Part of a small language model's weights.
Size: 11 layers, width 384, MLP 1152 tanh GELU.
Architecture: RMSNorm before and after each block, rotary positions, no biases in attention or MLP, tied embeddings, capped logits.
Training: a variant of Muon for these matrices, 9000 steps.
MLP neurons of a small language model. Each row is named by its layer, matrix (up: input weights) and neuron, and shows model dimensions 48-175. Each number is 128 + 24 x the weight over its row's rms, rounded and kept within 0 to 255.
After each neuron's rows, "fires on" lists the tokens most often at its 100 highest values on Wikipedia text that the model never trained on; "fires after" lists the tokens most often just before its 100 highest values on Wikipedia text that the model never trained on.

L4.up129 [144 138 107 150  96 126  94 139  39 139 110  80 152 154 163 124 142 164 139 118 144 147 176  96 140 165 123  92 165 118  89 117 136 138 140  99 127 110 136 121 106 141 133 146 141 120 100 158 102 152 177 134 163 111 126 124  68 182  81 104  98 139  96 124 127 128 112  76 141 123 165 153 141 138 127 103  98 120 150 112 117 103 105 126 112 155 123 174 146 124 128 143 133 129 125 153 164  91 149 122  93 134 158 111  61 113  99 180 116 135 129  61 150 132 134 136 120 117 122 142 122 109 132 148 156 136 149  94]
fires on: "0", "2", "1", "9", "8", "6"
fires after: ".", ",", "°", "2", "0", "1"

L4.up360 [ 82 129 132 119 125 130 170 125 176 141 114 121 180 121 118 146 136 165 116 106 111 118 112  70 134 135 136 123 159 113 124 142 117 109 123 111 124 119 142 150 120 117 154 159  91 139 148  76 146 169 159 102 163 104  68 111 157 168 101 143 122 133 176 154 122 120  94 105 136 139 170 112 110 146 136 148 160 107 116 146 178  92 131 116 132 112 120 127 139 116 136  91 152 137 141 110 105 178  82 134 149 152 139 160 157 120 125 109 122 151 132 115 129 143 104 103 126 175 135 162  85  95 120 106 122  94 106 153]
fires on: "9", "1", "8", "7", "mun"
fires after: "9", "0"

L8.up401 [101 116 150 158 146 141 119 116 137 172 129 101 135 111 157 133 108 128 126 117 138 129 114 146 133 189 127 166 112 164 117 163  92 152 133 158 129 109 136 114 115 126 135 113 135 101 153 157 165 133 126  90  97 137  79 139 134 160 112 148 134 156 113 126  88 163 143  95 151 146 140 119 199 128 145 102 166 134 131 109 102 139 166 138 155 105 116 185 120 183 157 151 109 117 142 134 130 143 142 189 133 142 112  67 126 152 110 142 120 119 101 117 134 134 112 135 135 128 135  92 126 140 134 140 138 133 101 178]
fires on: " ", "'", "0", "s", " People"
fires after: " a", " the", "-", " women", "8", "9"

L4.up812 [100 147 149 145 137 117  97 156 130 144  96 156 206 143 152 113 103 122  94 123 130  86 115 124 121 128 143 121 140 141 101 143 110 106  85 156 109 144 138  90 130 117 115 139 112 158 192 151 143 149 108  97  81 134 137 126 139 164  92 141 137 187 146 116 103 104 113  87 120 153 169 115 120  94 135 179 176 141 143 122 116 140  76 101 126 154 114 159 106  97 131  58 164 124 111 119  78 116 120 157 139 120 115 152 122 161 166 108 155 128 152 122 171 144  81  81 121 147 133 127 144 101 129  79 137 158 130 135]
fires on: "9", "1", "8", "7", " named", " Gulf"
fires after: "9", "0", "\n", "8", " in", " the"

L4.up1112 [122 137 116 166 143 133 115 114 128 104 102 116 145  97 154 153 113 153 159 117  89 108 121 125 139 163 118 171 147 139 111 111 102 153 111 136 124  73 118 138 121 109 141 122 113 110 117 121 101 127 163 102 142 120 122 152 118 181  97  86 191 153 123 102 119 120 106 133 152 107 150  95 157 150 157 172 148 194 191 119  83 167 100 115 131 147 125 134 107 134  86 137 102 119  98 118 133 166 157 128 114 140 149 112 104 153 142 155 166 105 118 119 154  63 168 119 157 124 148 119 153 142 166 150 106 160 147 130]
fires on: " ", "2"
fires after: ","

L6.up1018 [ 93 130 181 115 108 177 125 139 114 100 118 131 120 171 148  98 131 158 157 144  66 119 147 118  89 130 107 135 155  82 136 105 108 142 120 165 123 125 111 151 117 130 133 157  75 152 133  99 116 112 129 100 132  93  90 122 144 153  95 134 135  98 148  84 142 140 120 114 111 116 138  80 148 154 134 107 150 153 103 151 119 144  81 125 140 174  91 115 118 140 116 113 124  66 148 110 133  78 145  96  79 131 122 128 105  97 100 151 121  93 105 139 174 146 164 131 149 106 134 148 120 122 111 129 179 122  99 161]
fires on: " States", "2", "°", " Her"
fires after: " United", "0", " Memorial"

L2.up1065 [ 65 126 128 181 121 117  93 103  69 140 112 126 111 125 145 130 123 158 157  83 127 145 101 143 104 161 120 125 147 108  83 141 127 132 106  94 102 134 105 128 106 141 107 121 131 161 158 143 119 161 154 147 124 139 146  94 141 144 138  98 103 114 169 141 117 135 137 159 126 147 116 124 133 164 125 130 164 144 143 127 118 106  98 131 145 147 146 147 118  89  90 122  89 145 178 130 127 128 165 121  91 135 121 106 119 129 125 143 103  84 171 102 141  82 156 120  97 122 137 127 113 105 124 141 113 118 122 155]
fires on: "2", "0", " however", "th", "s", "1"
fires after: " ", "2", ",", "0", ";"

L6.up858 [128 144 129 119 128 111  98 127 122 107 140 110 164 130 164 126 114 102 132 118 157 119  96 103 143 101 188 124 139  54 128 109  61 136 127 149  91 161  84 100 109 148 118 120 100 107 150 137 168 103 134  92  94 117 119  69 112  89  98 118 144 150  96 136 141 143 166 117 120 155 117 131 118 110 170 171 130  95 132 115 137 158 136 125  97 131 117 100 128 135 102 121 135 117 102 122 147 103 144 165 125 138 170 110 150 113 142 126 164 132 124  87 121 117 121  85 138 118 117 165 124 119 108 128 110 110 139 122]
fires on: "0", "9", "2", "8", "4"
fires after: "9", "0", "–"

L6.up1 [127 105 125 149 128 162 139 145  73 127 135 164 100  96 132 141 148 138 106 122 156 145 108 122 120 104 140 115 129 111 128 166 116 152 140 100 109 143 133 126 108 118 158 125 144 150 165 134  91 131 111  77 129 128 152 158 108 102 141  85 167 143 128  74  79 141  83 146 151 148 109 128 137 129 149 160 138 166 136 148 103  90 113 130 125 118 128 147 156 129 112 114 129 109 158  96 113 120 142  54 136 153  99  98  97 157 143 112 128 129 154 123 131 104 184 121 126 154 130 106 168 173 146 105 164 122 132 136]
fires on: " As", "M", "As", " as", "j"
fires after: "\n", ".", ",", " \"", "pro"